python train.py --norm_place="pre" --norm_eps=1e-05 --tie_embeddings=true --init_std_qkv=0.0184 --init_std_o=0.00326 --optimizer="adamw" --schedule="wsd" --final_lr_fraction=0.1 --seq_len=256 --train_tokens=809800000
MLP neurons of a small language model. Each row is named by its layer, matrix (up: input weights; down: output weights) and neuron, and shows model dimensions 128-255. Each number is 50 + 10 x the weight over its row's rms, rounded and kept within 0 to 99.
A block is one neuron, or neurons of one layer that tend to fire together. After each block is what it responds to, as a language model described it from the Wikipedia text at the highest values.

L11.up30:52 62 43 59 69 58 49 48 36 48 49 60 66 58 47 50 48 46 51 55 56 47 73 64 47 48 59 56 48 54 54 49 52 41 47 44 70 44 57 36 57 46 56 49 29 56 61 58 44 41 42 52 56 55 54 24 71 61 40 61 26 28 63 50 53 47 53 29 52 47 37 51 58 56 56 55 49 29 72 63 54 48 44 50 49 49 50 47 44 21 59 39 46 57 44 57 41 23 39 46 48 65 61 49 52 55 51 54 63 52 54 46 73 54 41 43 36 48 36 46 54 48 52 40 51 80 19 56
L11.down30:45 44 50 71 31 52 47 48 47 66 43 50 30 66 45 42 38 50 49 57 59 56 65 47 50 39 39 43 56 44 55 49 51 29 54 43 37 38 48 54 54 43 46 36 64 57 46 43 56 55 53 36 48 53 49 59 50 55 47 56 49 60 44 31 39 60 40 43 62 36 59 54 54 42 41 59 44 62 59 55 47 56 62 37 47 19 41 71 46 61 42 49 39 47 65 42 51 51 52 48 55 58 46 55 34 43 62 69 59 67 28 42 30 49 44 49 46 41 56 23 49 53 58 61 51 54 55 25
L11.up362:51 47 42 70 47 61 37 38 40 52 46 58 44 55 52 34 63 38 71 54 47 55 50 46 45 61 59 59 46 37 59 59 56 60 49 43 53 37 45 20 46 41 46 66 38 43 66 45 39 45 50 64 63 45 44 50 61 43 59 45 48 44 37 71 46 54 53 57 57 52 51 37 46 37 42 60 38 38 72 44 63 52 57 47 56 43 64 48 65 49 54 49 49 40 53 37 54 42 51 60 66 34 55 39 55 63 46 42 52 64 24 46 62 44 60 47 56 45 59 49 57 44 67 30 43 40 41 55
L11.down362:49 46 71 49 57 55 40 45 83 41 52 47 40 44 50 26 55 42 42 56 57 53 51 35 59 37 64 50 46 68 53 65 48 51 48 35 67 36 34 32 52 54 57 56 39 50 32 45 63 60 56 49 56 48 52 57 50 33 49 54 39 56 60 42 60 42 48 55 58 40 47 50 44 59 39 61 63 50 51 43 42 57 50 62 70 55 57 54 46 49 50 49 60 55 37 48 44 34 53 32 46 52 63 44 63 55 47 44 44 51 52 54 55 38 54 50 69 50 57 51 56 46 55 53 65 60 47 68
L11.up586:68 49 44 52 38 36 26 41 57 63 58 53 50 36 46 53 37 43 54 42 57 60 76 40 36 50 54 49 51 44 58 61 53 38 32 54 59 53 75 41 45 47 48 37 33 52 54 44 44 61 61 39 61 49 52 49 56 47 45 49 54 41 46 57 32 70 34 42 56 60 41 55 35 61 46 34 37 22 61 54 42 72 56 48 40 49 49 44 58 37 58 30 54 48 62 58 53 51 54 40 32 42 55 68 61 60 46 67 68 32 43 50 36 54 37 39 49 49 56 49 54 52 69 51 66 56 52 60
L11.down586:53 65 36 48 52 65 44 45 39 34 29 53 46 61 53 45 53 68 46 66 48 61 68 34 49 36 57 56 48 54 41 56 55 41 43 44 53 50 66 59 47 60 50 61 58 66 47 57 63 47 52 48 57 43 55 52 54 53 62 28 39 76 38 62 47 50 62 57 43 43 32 36 58 44 46 74 56 64 35 50 60 42 42 60 46 40 49 47 42 53 38 70 35 55 48 46 50 56 33 48 49 65 35 49 31 47 45 55 38 59 48 50 77 36 48 60 58 53 55 38 43 45 39 36 49 35 55 57
L11.up787:58 39 49 48 37 63 45 60 61 62 55 61 55 43 40 25 45 48 59 48 53 53 47 60 46 41 58 46 58 46 60 52 61 53 61 32 52 62 52 47 59 58 68 40 43 51 48 50 59 36 60 61 51 37 69 41 54 50 51 33 59 47 39 50 52 59 41 55 65 69 49 50 41 44 39 55 38 55 44 57 52 47 49 50 65 58 65 35 47 44 56 36 50 47 70 40 36 53 42 51 68 49 51 34 64 40 32 42 59 50 46 42 52 41 53 46 70 48 46 39 51 50 74 47 53 53 45 72
L11.down787:50 64 47 55 40 40 34 35 44 58 46 48 42 56 57 68 50 54 52 51 49 48 31 40 53 66 41 31 61 62 52 51 57 43 56 65 56 33 49 44 52 56 48 32 28 44 64 61 38 44 55 47 55 36 35 62 60 60 38 46 44 71 72 56 50 41 58 40 52 54 39 51 41 45 50 46 65 48 50 61 54 68 31 51 34 52 56 61 59 50 37 45 68 34 51 58 71 55 59 46 38 47 49 47 48 52 55 61 50 72 36 64 56 48 29 46 55 42 50 34 44 43 31 49 46 43 63 45
Description: Predictable formulaic continuations. Word pieces or words that finish stock Wikipedia phrases, such as "one of", "star|red", "b|orn", "US T|op", and "===" chart section headings.

L2.up104:72 67 45 40 50 56 44 15 66 45 56 52 51 49 41 45 64 59 54 49 33 65 47 44 58 53 50 53 67 42 47 40 55 68 40 51 52 48 46 48 41 60 44 43 41 46 57 62 30 53 59 57 57 50 59 55 52 41 45 50 39 38 42 59 65 47 47 72 49 48 51 39 55 37 61 43 45 54 55 41 67 59 70 40 44 47 63 50 41 41 50 56 52 75 57 50 35 53 13 53 33 53 46 47 52 39 35 51 45 62 47 50 44 57 46 56 60 51 48 41 56 53 50 51 53 45 39 15
L2.down104:54 65 39 47 56 36 45 50 50 55 74 45 51 35 46 50 57 52 56 48 58 44 41 41 40 48 41 48 49 55 45 45 52 65 56 64 59 46 58 44 65 45 43 59 54 50 36 50 44 62 56 44 58 61 56 42 43 69 57 46 54 42 23 45 40 49 53 46 47 53 55 63 56 39 69 43 56 45 36 41 61 61 51 44 32 47 55 49 79 61 58 38 44 52 41 77 57 57 51 43 53 67 28 55 54 65 34 44 48 46 58 38 61 54 54 57 60 44 41 38 51 44 45 33 54 38 36 49
L2.up140:48 54 52 45 46 46 48 49 40 51 52 36 47 52 53 57 42 53 49 56 49 44 45 28 47 58 44 60 67 25 65 73 72 48 39 47 56 51 67 43 36 66 44 39 35 51 48 58 48 54 39 41 56 57 53 43 53 41 48 60 49 38 41 59 48 57 41 53 57 53 35 57 48 54 49 46 38 50 64 51 52 64 67 61 51 42 61 55 39 52 48 43 29 60 49 60 47 52 38 66 33 47 52 35 51 41 69 39 50 63 48 57 24 58 59 49 50 70 62 31 51 50 56 63 58 51 59 57
L2.down140:61 53 33 53 55 37 53 56 53 57 63 26 62 50 57 49 46 55 62 43 50 39 44 50 42 35 47 34 43 62 34 70 45 51 51 63 48 59 36 38 57 50 54 51 45 72 44 55 40 48 25 37 44 60 61 37 55 57 45 70 54 55 58 46 56 57 33 46 45 52 53 62 50 40 59 54 66 64 46 41 49 43 52 50 44 60 53 56 51 46 50 61 58 52 51 50 61 43 55 33 48 46 26 61 35 53 49 64 49 86 45 45 46 37 46 64 57 58 58 28 58 37 42 51 46 45 49 47
L2.up269:61 51 44 36 49 62 43 31 56 56 50 41 51 52 30 51 67 50 52 59 39 64 45 57 50 34 46 46 51 47 50 58 24 44 37 40 65 50 53 40 41 46 50 59 41 44 48 39 41 43 60 65 47 58 65 30 50 35 59 73 15 56 48 68 59 48 28 46 64 41 27 49 38 55 50 53 30 51 55 61 75 50 41 35 30 55 64 39 51 52 52 45 42 53 47 47 53 45 50 48 57 40 48 59 58 47 55 47 39 63 60 50 35 53 54 43 66 48 49 42 49 50 55 40 57 31 39 51
L2.down269:54 53 31 45 54 51 45 40 54 67 58 42 44 41 54 53 51 53 48 33 52 36 51 51 56 56 31 57 54 80 56 54 47 53 55 53 55 54 49 61 59 42 51 55 51 47 42 34 37 53 51 55 54 44 50 30 61 53 62 32 33 62 45 53 59 49 41 34 61 53 60 47 55 58 64 51 57 63 52 54 64 49 37 36 33 63 51 72 64 73 63 27 55 50 45 71 54 59 46 52 50 58 22 52 57 44 31 38 39 61 58 46 53 51 51 76 58 52 49 35 40 40 42 48 55 51 47 47
L2.up415:72 63 56 37 44 46 46 42 51 36 40 52 52 46 48 59 49 34 50 55 47 62 44 50 42 66 53 56 54 44 37 54 55 52 43 47 35 44 41 40 46 57 61 56 42 53 64 46 53 54 60 45 50 47 60 40 54 43 59 51 41 38 50 53 58 50 32 40 52 53 50 53 57 39 60 46 46 64 47 51 61 39 34 34 45 41 74 43 37 36 52 53 45 48 63 53 31 47 69 60 41 47 52 52 54 71 64 46 55 61 50 50 45 49 51 46 64 38 57 38 69 64 50 55 41 65 70 68
L2.down415:39 36 36 42 45 56 37 60 44 84 55 21 56 54 55 62 57 61 43 37 60 51 56 59 52 31 46 45 39 64 48 53 46 50 41 51 57 43 80 58 53 60 40 60 63 38 44 36 56 36 53 47 57 59 59 53 44 43 63 51 41 57 46 46 44 30 33 19 51 49 66 54 59 55 43 74 63 51 53 55 44 59 56 46 48 43 49 48 52 34 61 37 49 46 44 32 56 39 33 50 55 47 47 38 46 41 47 49 48 37 47 42 53 41 40 54 62 62 58 44 49 62 59 45 46 43 76 43
Description: Opening brackets and quotes. Opening parentheses, brackets or quotes, mostly " (" after a name or term, in chemical formulas, lists and citations, e.g. Vukić (born, Writer(s).

L2.up690:62 41 58 48 42 47 66 47 55 56 29 64 42 44 56 41 47 48 29 81 57 61 62 48 42 48 47 57 45 40 48 55 40 54 54 49 71 60 40 44 45 48 64 58 36 41 50 51 54 49 45 45 59 41 52 41 48 48 30 63 57 33 43 51 66 43 31 62 50 62 59 58 67 46 38 47 49 41 55 37 42 56 57 50 21 28 60 29 40 29 50 31 49 54 58 54 51 63 45 44 61 36 66 59 43 54 51 58 65 33 58 41 38 53 66 49 54 63 53 32 60 52 58 57 53 49 59 66
L2.down690:61 70 46 55 49 58 47 60 34 53 39 57 49 51 63 40 31 51 53 53 60 57 47 48 37 40 33 52 42 59 43 60 44 50 64 46 52 39 61 57 44 14 34 65 46 46 40 38 55 66 52 35 52 34 68 43 52 64 59 57 53 54 57 31 43 45 56 73 54 49 52 53 43 34 56 44 49 51 38 47 23 52 46 45 47 56 55 51 49 39 47 39 66 51 68 44 54 50 59 52 61 48 65 47 53 44 43 46 48 45 56 57 33 57 65 50 38 62 63 42 42 55 54 37 63 49 74 65
L2.up748:64 49 43 57 48 42 46 40 44 44 48 60 47 26 39 36 46 47 27 48 59 53 45 32 47 42 54 50 54 45 25 50 59 54 45 64 43 52 65 45 48 50 39 56 49 60 56 41 58 45 57 48 29 54 47 60 55 54 40 69 42 39 49 40 49 46 46 66 48 55 53 63 48 32 40 68 32 36 47 38 51 41 45 41 46 46 59 56 56 33 51 60 41 62 58 61 51 60 39 40 64 42 66 42 50 57 45 49 59 51 51 30 50 60 55 50 50 64 46 58 54 63 62 40 41 35 63 49
L2.down748:37 49 42 53 54 64 51 48 54 58 55 54 51 46 39 51 22 54 57 52 41 37 68 69 65 45 47 54 50 48 76 57 37 49 43 37 55 56 51 65 45 54 32 51 52 52 51 40 42 59 40 53 56 48 57 54 54 47 45 43 42 53 47 46 50 47 54 48 59 44 49 36 48 51 63 29 63 37 60 75 64 46 42 54 54 72 50 42 47 56 63 32 51 45 58 56 36 53 49 57 39 39 59 51 43 64 38 46 50 47 63 45 47 52 44 65 41 41 43 24 60 68 43 45 47 48 47 49
L2.up778:49 44 42 57 37 45 52 43 45 60 56 56 54 52 52 46 48 37 30 64 35 53 60 46 49 40 55 65 69 34 65 72 55 66 45 46 52 39 58 50 59 66 57 54 49 46 50 55 43 50 41 45 50 55 50 49 41 37 49 54 36 61 61 45 46 44 47 50 49 56 58 71 44 39 54 53 41 70 49 42 52 53 60 45 54 41 51 52 53 40 49 52 54 45 52 48 62 50 46 38 60 45 64 53 58 46 45 41 58 48 46 52 63 55 49 58 43 59 38 52 70 55 46 59 32 57 78 53
L2.down778:51 57 54 64 42 51 39 61 60 31 56 64 07 61 49 36 37 51 52 48 46 65 37 50 52 50 44 41 64 46 38 55 39 51 50 59 54 52 56 23 51 51 79 53 43 36 51 39 57 63 40 51 40 59 57 46 40 47 39 59 50 53 35 57 51 57 46 57 59 56 62 48 45 45 45 45 54 68 39 45 53 43 42 47 40 57 49 55 48 52 61 35 66 63 48 63 45 51 17 58 36 58 43 52 48 53 41 57 38 54 55 57 69 70 65 75 37 50 52 50 53 55 39 48 70 51 49 53
L2.up855:48 51 47 59 41 58 36 28 48 41 36 32 48 30 37 52 49 34 51 65 58 50 53 51 46 51 47 68 54 27 42 44 64 43 43 57 60 55 66 58 67 55 79 57 52 53 51 64 55 41 51 56 54 48 52 43 57 52 47 61 43 40 46 57 44 38 34 58 52 33 56 74 56 34 53 27 41 67 52 65 50 48 69 37 53 52 72 50 52 36 58 45 49 51 52 53 52 43 34 50 57 34 57 53 52 47 46 44 65 59 52 45 38 65 49 44 54 59 46 47 48 60 56 27 61 48 55 33
L2.down855:39 55 56 45 49 37 55 50 54 37 69 53 50 61 45 41 31 74 24 45 52 48 49 26 56 45 64 42 40 41 47 41 25 64 51 58 58 68 68 59 40 53 38 37 53 41 57 47 62 50 55 47 41 50 51 46 58 54 37 69 40 50 59 50 50 60 47 59 54 48 46 53 42 47 59 50 47 34 47 50 48 66 58 39 63 63 51 54 29 65 45 54 59 58 62 57 48 64 70 55 57 64 49 56 56 42 50 31 41 62 60 37 45 57 51 65 48 59 49 35 58 44 52 52 49 34 47 52
Description: Word-ending suffix pieces. Final subword pieces that complete a word begun by earlier tokens, especially -ian, -ish, -ly, -al, as in Australian, Irish, daily, Royal.

L11.up150:49 33 48 57 41 46 49 44 46 71 39 69 41 50 45 45 40 43 66 59 47 55 41 45 61 46 47 38 55 49 52 59 56 54 49 48 57 44 38 58 69 49 66 61 26 49 56 63 40 60 48 51 39 74 55 51 51 65 49 55 48 65 62 41 51 53 45 43 54 64 49 47 50 73 53 59 50 57 46 39 54 67 37 42 53 68 58 37 54 27 49 45 55 45 44 56 46 31 47 45 50 44 52 44 53 53 45 61 42 42 46 39 56 42 57 49 42 65 51 35 69 51 59 51 46 37 59 47
L11.down150:39 53 44 58 47 34 76 61 69 33 49 46 55 47 56 47 53 49 39 47 47 44 45 37 60 43 25 67 33 51 36 40 58 50 61 51 53 54 51 50 38 51 27 52 61 44 42 33 59 33 50 48 63 43 54 49 53 43 56 61 46 48 42 59 53 39 55 45 56 38 72 54 58 38 50 38 46 42 48 54 52 64 68 55 36 66 50 41 50 51 32 45 43 60 35 40 45 39 55 44 64 53 47 59 36 53 57 45 44 42 64 36 36 73 50 34 50 48 54 61 27 49 62 42 55 50 59 45
L11.up480:59 59 63 45 53 50 39 44 71 55 38 46 42 46 65 42 47 53 54 40 41 39 60 29 45 52 56 52 60 53 45 54 50 43 63 53 48 69 56 45 58 55 58 39 43 48 52 56 51 52 71 54 57 36 43 49 42 35 50 45 52 56 37 40 52 59 50 38 42 50 54 57 41 55 39 39 40 47 51 63 60 66 56 37 28 42 59 50 45 38 63 43 59 52 46 62 39 47 42 64 58 27 54 46 58 63 53 55 63 68 55 46 56 45 57 62 40 51 47 48 41 56 72 51 49 30 54 51
L11.down480:36 64 51 44 50 31 64 47 71 51 62 53 56 60 28 48 43 49 31 38 55 61 35 44 55 38 56 62 35 60 52 52 42 62 52 52 62 47 46 54 45 54 44 45 55 64 32 45 36 47 68 68 53 59 48 35 55 54 68 37 52 47 52 65 46 51 60 64 50 45 56 36 63 45 58 59 36 55 56 62 51 59 49 42 55 51 57 53 59 44 55 47 41 47 44 56 52 46 63 52 31 68 60 71 66 39 66 36 37 55 69 62 57 63 44 44 46 43 50 43 61 44 57 30 61 42 48 44
L11.up607:26 39 49 42 57 47 47 35 56 50 51 45 36 57 61 46 76 59 44 60 57 61 46 40 57 63 55 56 51 36 68 62 50 43 51 55 35 55 57 49 61 56 43 43 37 43 62 71 47 40 44 47 50 48 49 43 73 52 65 40 57 38 57 44 46 37 52 50 38 60 54 34 35 54 45 55 47 51 71 46 56 54 53 40 46 45 40 49 51 48 54 43 45 36 62 59 31 44 28 47 62 41 45 45 57 42 42 55 63 43 56 50 51 53 55 60 46 63 49 55 48 39 54 41 47 39 51 43
L11.down607:39 72 48 40 57 33 58 67 55 33 55 54 48 50 53 42 43 58 60 38 78 57 57 67 33 33 32 40 52 42 58 49 40 63 52 57 40 49 55 44 51 57 55 49 49 37 49 40 56 38 49 83 49 57 50 42 58 60 48 41 64 40 66 40 50 61 53 57 64 48 59 47 43 44 54 70 44 51 53 34 49 45 45 42 67 48 69 55 41 51 55 44 36 52 30 54 49 59 31 51 41 38 49 62 45 54 53 57 55 57 60 47 53 53 46 53 48 67 62 55 39 56 68 37 64 45 49 37
L11.up662:43 34 53 43 53 53 56 41 57 45 38 56 34 58 54 42 71 59 42 47 48 44 41 47 52 54 49 46 54 42 53 60 55 44 49 48 55 66 53 52 55 41 56 32 43 30 60 65 51 41 50 45 59 25 50 30 60 45 45 45 66 64 48 56 59 64 49 61 40 53 37 46 41 62 45 54 42 65 45 42 54 51 67 31 42 54 66 44 55 55 73 46 47 59 39 40 30 59 40 62 49 45 41 43 67 55 50 50 40 50 58 58 41 57 51 43 41 64 49 41 59 55 62 48 46 31 62 48
L11.down662:42 40 53 39 47 42 42 73 58 62 34 46 56 34 53 37 44 46 57 59 72 53 49 48 54 56 43 55 50 42 45 50 41 52 60 49 34 53 48 52 55 40 64 47 75 51 44 68 51 47 54 44 41 61 34 40 38 46 49 53 70 35 51 62 42 69 53 54 55 29 59 58 38 44 46 57 48 48 53 51 53 49 46 48 46 51 67 52 66 47 71 56 33 58 50 64 54 41 41 61 43 51 55 39 67 54 54 69 62 63 59 57 16 35 46 58 46 58 37 58 34 54 54 29 51 43 42 40
Description: Before a year number. Spaces, parentheses, dashes and hyphens right before a year, as in life dates (1877–1941), "in 1932", "mid-1970s", "Ridgway, 1893".

L3.up661:54 56 56 50 42 38 49 40 33 64 44 38 45 52 39 36 49 44 23 50 45 45 63 53 50 52 65 52 54 50 52 67 30 43 47 64 59 46 52 31 46 55 50 44 56 64 53 51 62 64 45 70 38 43 42 56 48 22 46 44 52 56 58 47 38 40 53 53 56 23 45 58 47 56 42 66 37 42 49 55 68 53 51 48 48 69 50 46 53 51 52 55 32 38 47 43 50 49 46 54 48 44 56 52 35 71 38 66 39 58 47 52 44 39 52 68 47 49 51 41 49 51 60 31 49 58 38 44
L3.down661:25 43 64 45 52 40 50 57 54 56 63 34 46 43 56 39 43 58 70 72 56 72 42 58 45 44 59 59 59 57 45 46 47 49 40 52 31 53 58 38 53 48 55 52 51 56 45 72 46 56 44 45 49 59 57 61 65 23 50 55 50 60 34 37 54 54 44 54 45 43 52 69 46 49 41 49 45 41 33 55 49 71 52 48 55 42 35 49 47 50 32 50 65 63 39 45 42 29 54 61 47 51 60 36 58 35 38 57 42 61 57 49 52 48 31 60 35 57 41 44 49 46 47 71 59 52 51 57
Description: Partitive of and over. Mostly "of" after quantifiers (some of, many of, both of) and "over" meaning more than or instead of (65 or over, well over); also assorted mid-word fragments in names.